{"n_layer": 10, "d_model": 160, "n_head": 2, "n_kv_head": 2, "head_dim": 64, "d_mlp": 192, "vocab_size": 8192, "activation": "swiglu", "norm": "rmsnorm", "norm_place": "pre", "norm_eps": 1e-05, "positions": "rope", "rope_base": 10000.0, "rope_fraction": 1.0, "qk_norm": false, "attn_scale": 0.125, "bias": "none", "tie_embeddings": false, "parallel_block": false, "init": "orth", "init_std_qkv": 0.0449, "init_std_o": 0.01, "init_std_up": 0.0449, "init_std_down": 0.01, "optimizer": "muon_variant", "lr": 0.00158, "lr_mult_o": 2.0, "beta1": 0.95, "lr_head": 0.00347, "grad_clip": 1.0, "warmup_steps": 200, "schedule": "wsd", "decay_fraction": 0.708, "decay_shape": "linear", "final_lr_fraction": 0.0, "batch_tokens": [8192, 16384, 24576], "seq_len": 384, "doc_mask": true, "train_tokens": 140100000, "steps": 9370, "dataset": "wikipedia_en"}
MLP neurons of a small language model. Each row is named by its layer, matrix (gate and up: input weights) and neuron, and shows model dimensions 32-159. Each number is 128 + 32 x the weight over its row's rms, rounded and kept within 0 to 255. A neuron's up and down rows have the sign that makes its largest values positive.
After each neuron's rows, "fires on" lists the tokens most often at its 100 highest values on Wikipedia text that the model never trained on. A number after a token or word is its count.

L6.gate5 [ 74 126 169 189 117 142  79 105 132  90 135 127 158 176  84 127 139 143 157 145  69 114 123 181 119 146 107  95 131 164 127 140 162 137 124 124 115 139  88 178 125 128 131 154 136 114 213 125 126 136 146 108 169  61 152 145 114 157  87 116 110 123 162 132 140  71 134 151 160 113 114 146 106 116 120  59 139 100 123 123 143 166 167 134  99  71  94  65 156 131  97 106 117 135 148  96 140 175  89 146 134 119  84  92 167 120 148 128 116 105 113  76 109 115 108 120 121  72 134 111 130 149 112 132 154 172 179 162]
L6.up5 [211 232 103 159 127 157 126 103 181 102  78 103 141 152 122  88 138 133 105 131 156  68 100 146 204  86 137 140 220 115 148 157 123 106 153 126  92 155 145 122 125 110 111 114 135 177 202 167  78  79 129 171 136 143 145 113  96 125 134 167 112 196 155 129 117 107 146 151 165 108 167 152 119 142 123  97 123 137 112 163 127 154 126 102  92 108 131 162 144 124 147 118 106 124 196 156  99 109 127 157 129 150 160  93 146  89 190 114 124 116  72 126  88 153 145 174 119  49 164 155 160  80 163 103 160 143 143 123]
fires on: "es" 20, "s" 19, "er" 6, "p" 5, "lo" 5

L6.gate131 [212 176 152 108  67  87 148 189 177 170  93 192  54 133 142 154  75 155 138 113 171 134 136 196 159 104 107  87 156 115 158 157 160 171 120  64 126  67 152 128 160 159 129 130 130 138 117 109 111  94 178 110 123 135 142 157 148 136 142 130 105 136 155 143  99 170  89 132  82 163 127 130 151 130 111 148 136  84 103 126 184 109 127 149 106 134  97 165 159 131 150 202  61 124 163  72  98 123  86 118 138 144 213 105  65 167  75 140 133  99  94 121 146  92 164 154 130 141  96  94  95  80 106  75  85 119 167 164]
L6.up131 [131 101 137 149 109 144  83  79 138 106 149 171 125 105 161 148 140 179 157 132 175 113 107 122 156 110  75  68 114 166 148 108 114 141 145 106  71 191 133 119 173 115  90  81  99  72 114 137 217 198 129  91 175 120 151 106 114 163 140  82 155 118 102 156 147 206 117 120 131 115 110  87 127  96 127 135 160 110 124  91 140 125  99 161 143 165 131 100 117 243 131 160  83 112 133 138  76 169 143 148 138 158 140 120 180 107 137 186 140 180 128 112 150 100 103 152 126  79 151 161 165 153 195 126  76  96 180 114]
fires on: " |" 32, "\n" 18, " " 13, "." 6, "2" 5

L4.gate166 [134 132 180  95 102 136 172 162  99 139 162 178 139 197  87  96 161 120 127 125 125 107 116 145 129 184 144 106 190  71  93 170 103 173 124 157 139  89 137 173 125 137 191 145 104 122 221 126 117 133 114  95  88 197 179 179 126 165 133  93  81 131 180 149 142 127 112 129  84  99  90  72 138 127 214 151  89 159 142  78 117  78 166 121 125 123 124 144 102  60  94 122 137  91 103 115  76 115 126 130  91 134 150 190 125 113 154 140 204 117 113 127 142 164  95  89  93 124 142  96  99 136 126 150 134 118 132 145]
L4.up166 [183 133  65  96  63 136 111 130 162  92  66 147 124 119 130 148 179 142 103 103 116 133 110 181 122 153 109 136 196 122 111 182 126 140 174 156 121 121 153 141  96 134 121  75 150 103 119 111 149 124 142 123 160 175 122 104 125  90 128 138 124 176 120 124  91 184 143 168 158 143 178  99 131  81 140 113 131 133  76 185 145 138 145 158 119 119 139 150  66 143 139  87  89 151 165 150 146 121 161 153 161 156 172 134 151 131 162  72 225 130 104 101 174 135 110 128  72 157 154 131 176  89 117  72 114 101  96 153]
fires on: "s" 21, "er" 15, "ist" 10, "man" 8, "r" 7, "ers" 6

L4.gate126 [140 176 104 112 126  96 121 152 145 129  99 111  83 132 155  78 120  68 126 124 191  99 130 139 124 201 127 100 119 128 180 191  91 182 128 178 122 149 130 130 190 133 183 113 133 102 112 123 124  99 107 114 121 124 133 141 117 143 120 149 175 111 105 146 160 121 137 154 138  95  39 123 140 153 121 154  94  53 186 124 142 126 147 125 184 108 145 152  89 152 134 113  99 104 136 134 183 143 121 146 189  99 145 142 144 113 153 115 121 120 126 214 187 140 121 149  93 117  88 170 113  98 137 179 113 136 106 202]
L4.up126 [ 77 120 105 126 102 105 138  99  81 156 194 131 110 127 165  61 100  69 114  91 109 102 190 150 148 163 121 132  93 153 112 107 162 134 142 202 131 142 162 123 151 148 148 106 147 182  81 117 161 112 186 100 160  93 144  61 128 147 116  89 143 116  81 133 165  98 105 140 140 109  81 184  96 174  98 166  93 149 170 133 167 128 148  82  96 129  97 120 169 112 139 136 103 106 166 116 115 122 135  61 153 110 151 168 126  87 168  59 124 114 100 164 139 149 164 148 156  73 135  51 175  69  97 173 121 164 145 134]
fires on: "li" 26, "e" 19, "'" 8, " Pld" 4, "u" 4, "\"" 4

L4.gate110 [153 101 104 189 146  75 102 133 149 139  67 162 147 131 146 117 176 148  95 137  40 128 105  73 122 149  65 190  79 129 126 123 144 151 108 165 138  87 153 162 141 193 107 143 135 144 141 183 104 124  52 116 122 107 130 144 192  72  57 138 119 102 157 144 100  92 165 134 152 167 143 185 153 113 125 178 162 101 105 183 190  96 125 126 175 137 145 106 142  94 131 121 163 147 175 152 175 179 136 162 120 159 172 115 124  70 110 161  54 125 169  93  97 106 151 165 100 102  90 105 169 170 112 118 146 100  83 135]
L4.up110 [ 63 156 106 130 165  95 135 139  96 120 129 143 166 168 106 136  96 103 163  75 115 131 119 107 143 133 115 115 101 128  82 179 111 139  96 165 134 115 148 170  99 147  98 168  37 193 100 157 120  78 143 100 126 149  60 175  79 123 117 116 124 160 140 116 109  71 145  81 153 166 126  79  71 146 122  87 160  97 140 128 117 165 100  95 109 116  81 148 195 109 156 120 147 106 183 150 168 138 121 180 147 136  75  83  76 161 131 179 124 126 114 132 101 176  91 181 146 103 127  95 121 136 136  95  89 140 141  56]
fires on: " and" 16, " well" 12, " or" 8, "ve" 7, "th" 6, "ill" 5

L6.gate82 [ 77 153 190 152 105 159 138  82 160 171 144 126 121  95 131 124 112 180 117  85 103 157 114  94 193 129 177 152  81  50 126 131  60 118 157 141 121  84 139 172  91  76 117 125  66 122 134 168  98 172 133 134 144  70 141 126 117 140 106  96 116 114 135 117 130 162 166 127  73 128 120 187  72 164 166 108 129 185 156 119 108 123 157 127 135 113 106 171 109 100  86 115 103  95  83 118 171 138 191 100 157 154  66  93 139 137 123 110 188  85 110 106 103 189 100 101 130 122 167 104 124  86 133 146 166  94 132 105]
L6.up82 [127 148 148 143 133 121 197 103 164 140 127 116 107 158 140 117 120 133 105  90 159 127  64 139 163  76  80  97 104 124 152 127 102 129 122 115 128 130  79 144 113 141 194 174 114 178 126 135 128 134 166 141 135 158 136 146 138 133 104 107 147 113 107 123 123 136 140 148  70  87 172 149 124 111 208 149  37 144 138 132  98 112 179 107  89 128  97 100  89 175  84 133 134 106 128 124 158  80 163  91  89 133 160  98 144 115 124  67 199 156 122 127  89 135 120 108  63 141 159 122  86 134 198 150  79 143 125  91]
fires on: " to" 28, " at" 15, " from" 10, " the" 5, ":" 4, "ed" 4

L4.gate118 [ 93  63 135  84  90 124 134 163 142 144 196  94 119 165 171 123 106 104 114  97 169 188 134 103  74 141  59 125 151  69 148  78 112 160 129 107 147 118  95 138 141 182 127  95 151  63 128 101 130 125 109 175  17 123 142  96  86 171 131 184  81  74 101  99 186 150 131 159 123 105 107  86 133  89 160 126 148 150 157  49 101 106 123 188 127 115 118 177 102 151 118  91 193  94 177 168 100 131 128  67 143 103 139 124 164 104 117 105 109 137 159 139 129 141 112 138 111 139 129 139 108 135 104 113 144  69 137  58]
L4.up118 [115 135 129  95  68 105 142 149 131 114 182  95 105 175 169 120 166 142 134 148 135 167 130  81  80  85  81 119 109 145 116  91 110 118 115  68 128  52 151 154 145 154 156  94 131 135 139 107 157  85 183 150 121 170 123 107 142 155 131 111 147 103 141 122 149 110 155 148 162 119 106 156 140 129  46 161 120 114 143 157 125 151 148 145 194  95 144 179 173 184  95 112 211 109 112 146  96 123 138 118 107  87 129 131 158 133 100 116  97 106 101 105 104 157 160 130 165 178 141 103 159 189 135 110 162 176 187  89]
fires on: "." 36, " |" 26, ":" 17, " of" 4

L3.gate91 [140  98  99 153 149 141 158 121 122  77 113 174 140 137 153  80  99 110 148 108 100 123 147 110 162 111 133 202 142 195 138 150 116 136 129  88 159 130  96 118  56 104 118 128 153 117 189 155 124 198  98  89  68 127 153 114 136  87 125 162  77 150 123 191  79 127 176 153 160 122 129 178 109 150 139  87 129 130 109 162 166 151 114 154 139 100 182 141 152 160  62 145 128 113 103 154  97 133 109 113 147 110 159 186 156 111 191 146 183 209  75 113 125 110  78 153 211 153 165 167 140 202 154 112 118  73 140 152]
L3.up91 [148 160 158 155  89 146 113 151 117 157 130 147 131 181 127 106  96 117 163 118 104 164  36 139 157 136  82 122 101  83 114 130 122 122 170 146 151 102 114 127 126 165  87  84 122 149 166 109 102 125 121 154 149 173 115 146 127 104 123 138 176  62 155  96 121 155 166 132 127 134 144 138 138 161 169 149 105 157  40 141  49 113 117  84 105 147 134 174 210  86 146 144 169 129 139 115 104 155 112 109 116 126 113 178  67 178 129 185 111 146  81  83 108 103 122 208 127  88 115 123  79 161  50 114 163 144 141 117]
fires on: "n" 24, "f" 15, "able" 8, " on" 7, "d" 6

L4.gate164 [161  74  95 133 131 147 121 168 107 179 137  82 100 141 150 119 148 132 104 203 128  77 127 108 183 139  89 131 171  80 175 123 146 174 179  96 188 106  66  93 133 112 120 132  78 153 131 134 109  86 182 148  76 121 142 118 114 136 101 100 192 180 140  92 110  90 108 200  97 117 138 116 147  87  85 173  93  90 108 131 157 192 119 154 105 130  74  90 120 136 130 154 136 189 129 117 124 144  72 156  97 180 100 155  78 147  70 103  84 162  77  96 106 100 178 102 121 172 190 111 133  99 114 103 118 109  96 166]
L4.up164 [132 127  91 109 120 144 163  96 168  65 114 113 171 134  58 151 171 125  92 112  91 159  83 127 101 127 167  92 161  85 108 122 112 128 155 147 129 132  92  95 110 106 132  64 138  80 129  94  94 113 147 122 106 131 119 145  96 133 120  85 149 134 145 164 141 104 195 134  88 120  65  95 192 125 112 159 122 136  62  84 133 141 141 174 157 165 101  85 116 130 140 139  62 132 115 129 173 130 127 131 101 205 113  59 120 137 162 153 142 163 115 129  94 162 128  80 163 172 107 131  82 160 151 131 169 125 129  98]
fires on: " out" 44, " Out" 7, " Over" 5

L6.gate188 [ 80 141 132 181 109 103 155 128 111 152 148 170  99 139  93 143 128 155 128 117 118 154 127 126 161 135 116 167 109 127 125 140 133 139 228 116 155  72 133 179 102 113  93 183  99 124 141 234  79 113 102 169  60 176 115  87 113 164 137 103  86 104 166 150  86 133 187 147 149  60  96 117 162 157 109  84 132 123 121  93 135 118  97  72 119 153 135 167 147 136 142 142 176 131 111 171 138 135  97  88 150 155 109 148 121 161 140 114 101 136 107 131 190 123  56 134 151 157 168 190 128 143 138 133 171 132 109 135]
L6.up188 [105 152 142 140  84 157 127 163 154 121 149 116  86 152 103 122 128 150 131 122  74 160 153 164 194 129 103 198  80 109 144 100  89 141 197  72 105 137 161 151  97 205 132 117  91 101 111 153 145 136 115 136  69 111 142 153 164 127 119 127  99 194 129 111 111 182 173 141 176  88 146 110 101 144 115 133  75 169 100  93  62 137 137 142 122  89 144 105 105 127 137 119 152 127  80 150 122 161 140 137 131  72 147 105 126 118  98 144  85 123 130 113 106 166 110 108 139  96 116 185 115 149 128 155 171 104 119 137]
fires on: "n" 15, "c" 14, "w" 13, "d" 13, "b" 7, "g" 6

L4.gate179 [113 144 138 163 120 134 120 145 175 160  60 101  75 158  75 122 148  92 124 171 130 116 162  96  70 100 127 165 105 119 142 105 105 191 156  74 182 156  88 116 132 120  96  59 180 137 187 126 151 124  95 159 101  88 177 132 150 154 111 118 134  83  83 181 100 114 169 104 148  96 106 132 148 126 163 102  98 102 119 121 154  76 122  89  88 118 103 126  82 167 168 194 119 110 128  79 178  87 111  93 116 157 171 108 149 114 163 161 115 203 134  96 154 140  51 112 143 142 101 111 173 130  93 111 112  88 109 143]
L4.up179 [206 157 108 102 104 147 101  91  59 146 118 136 112 131 117 103 115 176  76 105 183 139 164 178  95 114 134  77 130 122 110 158  92 175 104 106 195 112 140 122 151 185 125 138 101 131 167  84 125 101 102 143 136 129  96 158 214 137 100 156 157 119  66 127 146 151 166 130 131 151 176 123 147 109 165 147 148 165  73 210 119 100 140 108 101 148 144 114 103 143  85 124 103  89 153 105 129  88 122  95 137 118 144 135  99 120  86 128 177 144 129 109 117 122 145 145 125 116 119 129 155 106 150 122 139 175 120 173]
fires on: "s" 40, "us" 8, "rup" 5, "er" 4, "mo" 4, "a" 4

L3.gate147 [193 122 149 141 131 151 154  99 181 162 149 151 119 172 115 198 132 133 108 148 104 136 190 166 101 144 116 176 156 131 141 103 102  94 105 159  86 101 205  81 127 140 169 175 137 154 120  85 150  43 146 102 109 153 134 177 145 101 185 142 122 156 212 100 124  94  71 147 138 121 145 122  81  62 169 159  81 152 145 168 146 122 107 130 132  80 161 149 101 140 131 113 122 117 150 165  98 142  97 152  86 111 158 132 113 159 136 144 102  71 154 165 120 107 133  57 225  82 177 145 138 148 142 104 141 179 126 113]
L3.up147 [173 183 220 150 141 150 113 101 171 107 179 113 130 146  62 133 103  90 102  89 166 117 185 133 161  77  98 112 208 145 162 148 106 110 130 143 110 193 191 119 152 150 123 120 124 128 110 135 102 170 143  98 139 150 151 112 181  90 127  80 103  78  99 122  44 159 158 178 160 115 144  83  88 109  85  99 125 123 125 115 112 146 108 139 116 120 123  91 147 175 118 113  87 160 174 144 177 143 114 142 141  85 123 152 150 120 169 157 110 218 108 137 102 135  57 160 150 158 131 136 153 119  96 114 142 130 112  98]
fires on: "\n" 46, ";" 25, " |" 20, ")" 8

L6.gate81 [119 126 109 146 123  86  74 171 164 125 100  96  59 143 139 100 120 154  53 122 134 118 113 184 143  80  92 112 178 131 123 129 148 183 114 154 110  47 120 136 129  98 115 115  66 159 152 149  96 161 174  64 157 108 158 127 121 143  87 115 179 154 136 123 137 157 119 166 114 141 119 144 172 173 158 153  90 105 191  79  75 163  59 134 102 136 205  95 212 142  75 147 141 156 171 171 131 135 117 104 117 118 196 121 169 152 109 124 121 147 128 116  88 128 170 158 127 176 129 184 163 108 122 149 117 176  95 147]
L6.up81 [158 132 115 137 119  51 128 110 107  92 133 148 116 122 114 120 149 165 103 144 134 119 186 177  66 139 196 103 184 105 151 127 102 140 138 168 141  96 115  91 151 136 151 160  98  87 112  77 105 165 101 135  93 152 116  57 120 150  94 164 149 134 113 145 122  96  86 136 151 128  47 160 164 194 143 174 117 110 116 107 142 149  95 159 122 108 171 163 107 138 158 144 122 128 170 157  83  90  65 138  34 135 132 166 159 143 138  21 119  62  85 126 110 110 156 178 159 142 153 131 117 134  74 132 118 124 145  90]
fires on: " in" 45, " out" 5, " on" 4, " no" 4, " be" 4, " all" 4

L4.gate89 [130 143 145 156 132 127 176  89  77 102 171 150 142 153 171 105 126  98 140 159 101 142  99 114 101 205 192 138  51 127 131 141 108 114 101  83 169 121 124  92 118  83  49 140 148 164 167 149 154 180 174 134 121  61 130 139 180 138 135  61 150 157 152 111 144 105 104 125 126 110 150 174  87 153 105 127 129  87 129 120 121 122 210  91 171 133 159 109 163 149  89 128 155 143 121 167  98 117 123  92 152 143  98  94 172  75 147 102 154 156 117 150  91 170 113 130 123 153 142 107 173 176  60 160 144 113 157 104]
L4.up89 [ 98 125  83  95  69 165 121 148 147 127 101 144 126 144 127 101 105 163 140 104  88 223 160 137  77 122 138 148  73 142 193  91 107 119 179 160 117 139 184 138 140  85 128 125  96 136 170 180 116 108 151 181 132  99 171 118 159 113 118 118  83  79 126  87  63 101 111 126 182 108 149 143  98 160  90 158  87 134 165 148 148  84 155 137 137  99  89 109 127 226  81  57 111 146  86 138 155 155 171 150 177  98 118 141 158 112 164 111 116 206 108 159 118 132 132 122 170 104  84 153 129 165  56 128 112  81 155 150]
fires on: " in" 48, " of" 31, " near" 5, ")" 4, ":" 4

L4.gate182 [131 170 178 179 137 102 152 146 118 106 139 110 150 132  42  91  85 159  67 149 103 111  69 124 125 156 109 171  88 126 124  83  71 131 186 145 138 135 100  93 151 150  51 138  87 141 180 211 105 103 153 189 126 169 117 137 109 117 131  67 103  69  81 113 104  88 171 127 114 144 151 104 170 162 150 160 115 156  95 115 110 104 152 117 102 148  61 157  92 132 140  84 166 163 157  78 128  94 112 146 187 102 138 107 137 122 199  91 170 184 106 107 158 133  65 139 105 138 114  99 120 132  96 135 160 156 130 158]
L4.up182 [ 52  64  89 163 120 145 147 124 126 143 162  99 128 142 122 180  98 113 100 159 100 100  98 160 172 151 127 147 113 125  88 120  83 132 154  57 207 149 122  82 136 128 133 178 135 161  97 121 121  99 117 209 137 156 116 173 137  88 110 138 136 114 135 114 117  67  78 148 118 103 147 115 144 114 143 150 121 111 148  67 108 155 110  95  80 159 100  94 159 113 190 142 150 150 176 112  98 186 110  74 122 160 129 120 109 128 103 128 115  96 167 128 101 141 160 182 114 149 177 123 166 141 147 124 193 148  92 176]
fires on: " f" 22, " m" 11, "or" 9, "s" 8, "w" 6, " kn" 6

L4.gate30 [151 172 136 191 140 141 122 100 131 112  94 158 127 168 136 175 116 116 112 117 157 100 176 100  93 159  99 124  97 100 119 110  74 169  89 138 160 137 126 127 200 122 112 116 188  94 176 117 113 219 150 168 155 153  93 115 108 153 143 112 161 151  80 148  53  89 175  98 140 115 115 111 175 108 123 125  76  62 118 157 123  97  85 129 152 104 172 162  54 159  89 113 149 121 109 113 121 123 163 126 108  97 122 234 171 123 143 159  92 102 145  77 169 139  81 204 159 137  95 141 154 105 119 175 121 127 152 155]
L4.up30 [145 144 164 137 158 123 120  67  82 120 164 124 115 106 123 151 132 112 115 206 116 171 118 142 128 127 110 131 133 158 118 158 131 113 184 204 133 105  79 137 134  99 103  69 199  79 137 135 115 131 113 161 177  83 128 106 102 183 125 100 205  73 151 166 138 126 176 113 164 132  97  48 130  85 122 120 121 102 120 138  97  93 151 101 149 122 101 121  84 158 107 112 161 104 118 119 120  45 169 109 131 136 131 204 136 118 130 131 142 101  87  95 138 122 160 120 123 117 162  96 160  68  88 142 127 168 149 166]
fires on: " \"" 35, "ist" 17, "'" 14, "Cast" 4, "\"" 4, " Score" 4

L4.gate90 [193 141 144 176 140 146 133 136 143 118 149  46 106  83 122 102 122 118 102 113 102 151 116 117 160 138  87 159 169 158  87  99 117 160 119 134  80 175  91 131 159 161 140 109 101 183 123 135 177  90 116 132 109 123  56 154  98 111 165 109 157 102  93 138 122 178 123 145 155 114  97 100 171 100 124  97 153  94 134  83 138 149 135 109 206 108 108 101 152 171 133 100  96  83 135 123 127 134 150 149 112 116 118 112 204 123 112 137  93 102 108 100 114 108  81 148  54 195 147 120 195 117 148  76 119 146 140 162]
L4.up90 [134 179 138 161  95 149 129 157 138 156 115 112 129 146 143  90 111  80  98  99 134 122  73  99 134 167 109 133 122 149  80  91 118 136 184 157 117 165 140 189  77 143 133 156 110  99 139  57 156 155 124 179  88 140 130 138  77  86 110  78 135 111  95 136 134 138 114 108 187 170 104 116 161 164  75 145 184 157 117 123 119 158 168 189 135 155 108 100 193 125 131  95 118 164 133 112 129  78 132  83 102 137 107 166 124 107 163 111 111 101 134 160  95 155 140 123 122 193 101 127 123 117 102  55 123 178 192 122]
fires on: "s" 38, "ant" 11, "ad" 8, "D" 8, "ent" 5, "st" 5

L4.gate127 [141 104 152 144 137 118 114 124  83 102  97  84  78  84 120  84 133 130 130 104 194 125  92 116 183 117 144 104 134 155  79  87 101 139 120 169 147 124 119 154 114 117  65 143  66 129  75 155 139  82 154 171 120 175  88  44  83 147  94 106  97  83 101  92 108  88 111  85 137 104  92 121 176 162 156  63 187  59 123 153 135 131 129 153  80 111  67 165 114 103 128 115 107 154 124 140 116 129 187 146 113 170 145 124 151  82 151 218  76 189 124 104  92 151 145 166 118 144  93 143 130 152 160 101 119  88 104 126]
L4.up127 [ 81 161 177 168 153  90 154 137 144  99  98 124 117 143 150 122 112 136 109 126 106 159 103 169 149  79 218  92 110 104  57 103 125 136 122  86 162 128  96 210 131 173 106 161 112 133 159 173 124 101 127 110 127 173 193 120 138 153  78  97 104 168 175 125 128 190 171 110 102 104 126 114 105 124 144  88 103 114 131  98 159 125  85 133 126 124 131 140  89 108 147 167 118 118 109 102 136 125 140 169 127 152  89  70 141 146  97 129 106 183  71 118 102 153 141 136 178 134 169 174 165 107 134 198 112 160 123 164]
fires on: " and" 27, " or" 22, " he" 15, "g" 11, "n" 6, "ib" 5

L6.gate3 [152 110 120 149 196 105 128 102 130 116 105 131  69 105 149 177 127 158  97 122 163 114 100  94 126 103 106 160 155 132 183 138 112 181 111 137 103  82 150 116  96 149 145 137 143  70 163 138  52 108  95 100 140  87 127 119 218 139 120  98 124 130 160 106 170  85  87 146 130 182 132 156  93 166 165  22 107 144 167 164 147 129  96 188 137  93 117 142 145 111 114 153 114 111 182 125 175 164  91 202 167 146 157 101 155 101 159 128  71 131  77 120 112 142 146 124  94 195 158 105 117 151 103 111  81  96  70 170]
L6.up3 [210 155 101 176 164  78 118 151 176 124  74 114 178 106 137 153 134 143 133 130 180 129 157 154  60 110 152 196 104 124 134  98 121 123 123 148 105 152 153 147 142 106 138 155 140  70 135 102  36  85 131 102 122 109 178 176 143 110 104  72 201 105 144 112 108  67  41 114 122 148  75 139  82 160 187 166  60  79 147 144 144 119 140 150  94 125  95 140 120 116 129 128 126 148 173 131 112 140 170 132 104 134 153 114 150 138 187 137 127 118 148 116 109 130 154 184 129 169 110 141 164 149 126 131  95 144  81  68]
fires on: "s" 41, "-" 9, " con" 7, " We" 6, " U" 4

L4.gate19 [136 119  84 130 168 105 178 168 190 105  91 119  82 103 122 133  72  81  79 131 106  91 129 125  94 105 114 170 141  82 129  72 122 136 178 123 144 137 147 121 159 115 141 187  83  93 164 113 116 130 112 141  84 111 149 115 133 109  97  86 180 123 102 115 142 140  76 119 153  29 127 126 142 138 144 194 160 178 126  97  95 154 136 138 204 128 113  92 106 170 113 151 121 114 172 111 119 119 193 139 138 107 111  92 113  77 163 106 114  63 159 189 115 161  84 164 127 138 131 100 144 104 173 145 157 147 144 101]
L4.up19 [163 102 108  99  68 131 126 123 109 151 118 107 119 128 133 129 105 108 120  81 176  65 129 167 125 130 145 107 102 162 153 114 137  99  75  85 120 112  99 103  93 119 126 158  90  75 160 147 178 132 104 102  93  99 155 161 145 155  81 136 123 106 151 165 147 110 129  93 163 114 221 147 187 129 135 150 133 144 106 143 103 107 167 141  59 160 167 114 131 138 115 114 162 151 106 150 166 100 130 168 135 152 182 165 151 159 114 147 114 101  48 101 124 153 143  75  87 134 152 111 104 117 149 149 147 166 150  27]
fires on: " (" 71, ":" 18

L6.gate87 [118 110 191 193 103 155 174 173 159 166 154 173 169 199 187 130 116  62 158 158 119 121 114 161 197 152 142 106 134 153 133 114 127  88 156 136 106  99 154  71  85 107 163  89 151 120 148 182 117  99  82 103 124 148 133 172 158 100 157 160  81 108 133 146 144 153 131 130 121 121 131  97 151 101 147 140 164  77 117  97 215  45 127 116  95 110 141 112 138 119  94 162  57 174 139  70 104 114  98 108 159 156 169 154 107 151 102 157 196 111 118 115 169 161 139 203  97 103 102 107 165 139 142 105 101 146 139  76]
L6.up87 [171  88 110 171 113  78 122 146 155  85 119  53 204  68  88 135 153 154  35 151 158 153 145 148 110 120 130 134 155 131 140 130  95 112  88 156 172 117 154 126 159 155 156 106 157  80 120 147 108 177 155 141  96  86 118 128  75 147 161 142 164 132 114 152 138 132 155  96  57  95  41  86 100 116 118 161  93  98  94 106  88 139 154  99 134 109 178  90  97  78 130  84 183 167 145 193 146 150 118 172 122 117 166 146 122 168 154 141  96 131  64 146  99 121 155 150 141  84 158 128  64 110  95 150 152 151 186 105]
fires on: "4" 17, "2" 17, "6" 13, "1" 10, "8" 9

L3.gate132 [133 114 177 103  86 111 144 119 188 120 111 134 113 126 140 134 131 146 128  83  99  58 143 155  97 168 155  47 137  46  74 152 114 157 116  96 102 117 142  79 105 148  77 171 190 120 164 119 156 106 143  85 106  93 126 149 127  80 166 134 125 131 128  97 143 145 130 152  56 121 122  86 144 124 188 109 124 141 131 141 151 120 128 104 128 160 103 136 100 138 157  76 146 116 141 194 157 121 112 111 167 158 168 123 171 104  68 147  81 156 135 151  96 116 131 124  82 131 142 123 235 152 143  98 151 104 107 172]
L3.up132 [108 141 128 170 133  96 142 125 113 121 118 130 137 115 116 138 138 144 110  98  94 162  66 126 159 152 100 157 126 162 174 192 195  69 155 144 121 114  56  84 153 150  70 128 168 119 115 207 150 152 104 120 115  82  96 155 111  73 111 170 133 122 113 198 141 138 143 142  51 141 123 153 157 168 103 112 135 116  95 151  83 101  75  83 140 195 112 136 167 154 184 112 121 160  78 175 100 111 151 152 111 132  78 137 130 118 117 153 113 137 122 142  68 162 115 138  74 101 144 121  74 112 172  50 109 107 140 147]
fires on: "9" 39, "ing" 11, "2" 9, "nd" 6, "6" 6, "th" 6

L3.gate32 [159 157 210 152  90 168  86  99 102 128 175 107  87 143 111 109 170 136 118 177  97 142 124 126 134 139 178  82 192 111  88 192 157 106  88 137 102  92  80 144 129 153 148 128 119 133 150 129 171 209 119 115 149 142 136 124 115 136 133 196  92 117 148 124 178 151 175 114 108  91 167 101 161 155 171 100  84 156 105  85 152 103 137  94 125 104 117 124  88 135 102 113 118 131 105 137 135 140 118 152 163 123 132 190 142 111 114 168 137 178 180  55 136 152 126 121 138 111  93  60 139 147 135 196 128 122  97  99]
L3.up32 [150 142 156  80 110 114 134  98  93 154 123 160 148 116 136  97 184  64  88 108 132 149 130 126 120 202 126  51 168 108  98 190 102 114  99 109 156  91 134 127 123  84 131  41 116 120 129 118 169 132 139  89 141 161 126 173 168  85  87 148 127  98 171 105 120 131 113 117 141  76 150 135 119 123 130 119  67 155 152  88 112 107 164 117 135 117 176 131 135  97  55 121 165  85  73  50 165 118 108 128 123 121 176  74 111  69 144 149 146 115 111  92 221 132 129 106 124 108  85  94 129 129 117 123 127  83 168  62]
fires on: "er" 17, "or" 12, "r" 12, " politician" 10, " player" 7

L3.gate146 [115  89 123 110 133  96 162 179 121 119  96  85  89 137 118  95 118 147 117 143 126 113 207 195 162 161  70 127 141 194 107 121 143 145  41 181 142 121 121 128 117 168 122 120  77 152  96  70 178 137 166  93 115 178  88 107 206 159 118 115 179 155 124 115  67 174 142 121 120 101  82  98  91 152 168 115 141 176 154 138  82 142 138 123 135 108 119 150  94  61 220 178  78 145 129 132  77 144 181 162 126 118 119 122 112 143  99 142 122 181 119  91 110 102 141 165  99 143 173 155 137 167 132 137 156 162 135  98]
L3.up146 [126 155 166  76 122 101  89 167  91  83 136 180 138 120 110 137 124 117 167  89 138 165  69  75 139 137 114 153 102 111  56 179  62  89  88 117 112 147 173 161 146 115 157 150  63 106 120 135 111 110  29 130  91 142  78 105 182 166 104 141 114 159 113 113 156 160  91 156 167 172 130 187 131 116 126 159  74  98  91 100 121 124 139 104 106 145 157  59 122 149 146 140 159 154 125 125  54 129 103  93 132 153 179 117  85 119 112  98 112 151 150 118  86 134 109 111 126 107 170 158 133  97  77 118 109  56 128  76]
fires on: " and" 38, "-" 35, " or" 21, "–" 4

L3.gate131 [ 79 157 185 144 140 102 140 146 185 166 115 127 144 150  92 128  92 144 101 105 142 118 135 112 172 125 157 150  84 132 119 123  86 160 104  98  90 139 101  90 102  94 171 128 115  90 213 122 163  81 123 111 122 192 101 161 123 148 124  82 124 135  99 118 104 167 104 155 156 153 113 177 161 128 111 138 186 165 156 139 142 160 119 176 156 133 121 117 111 104 110 155  50 172 163  59  68  86 134 201 134  94 155 102 155 134 167 136 124  96 193 162 174 120  71 128 114 152 194 136 164 182 113 106 152 205 165 136]
L3.up131 [125 175 187  87 237 178 121 135 122 124 211 117 122 141 115 130  84  88 193 111 102 162 112  94 104 116 164 141 124 167 130 119  95 183 108 113 155 112 146 165 132 120 129  78 136 131 121 142 197 152 125 138 100  89 101 116  94 187  86 129 103 130 144 181 144 138 102 127 127 169 103  95 117 161 121 116 143 125 117 184 119 146 106 121 158  99 135 124 146 174 118 147  34 108 117 123 138 115  71 165 125 174 137 110 127 174 106 104 193 115 150  92 136 121 110 134 122 132 148 117 133 101 148 198  88 161 102  80]
fires on: " that" 21, " of" 15, "," 13, "0" 11, ":" 9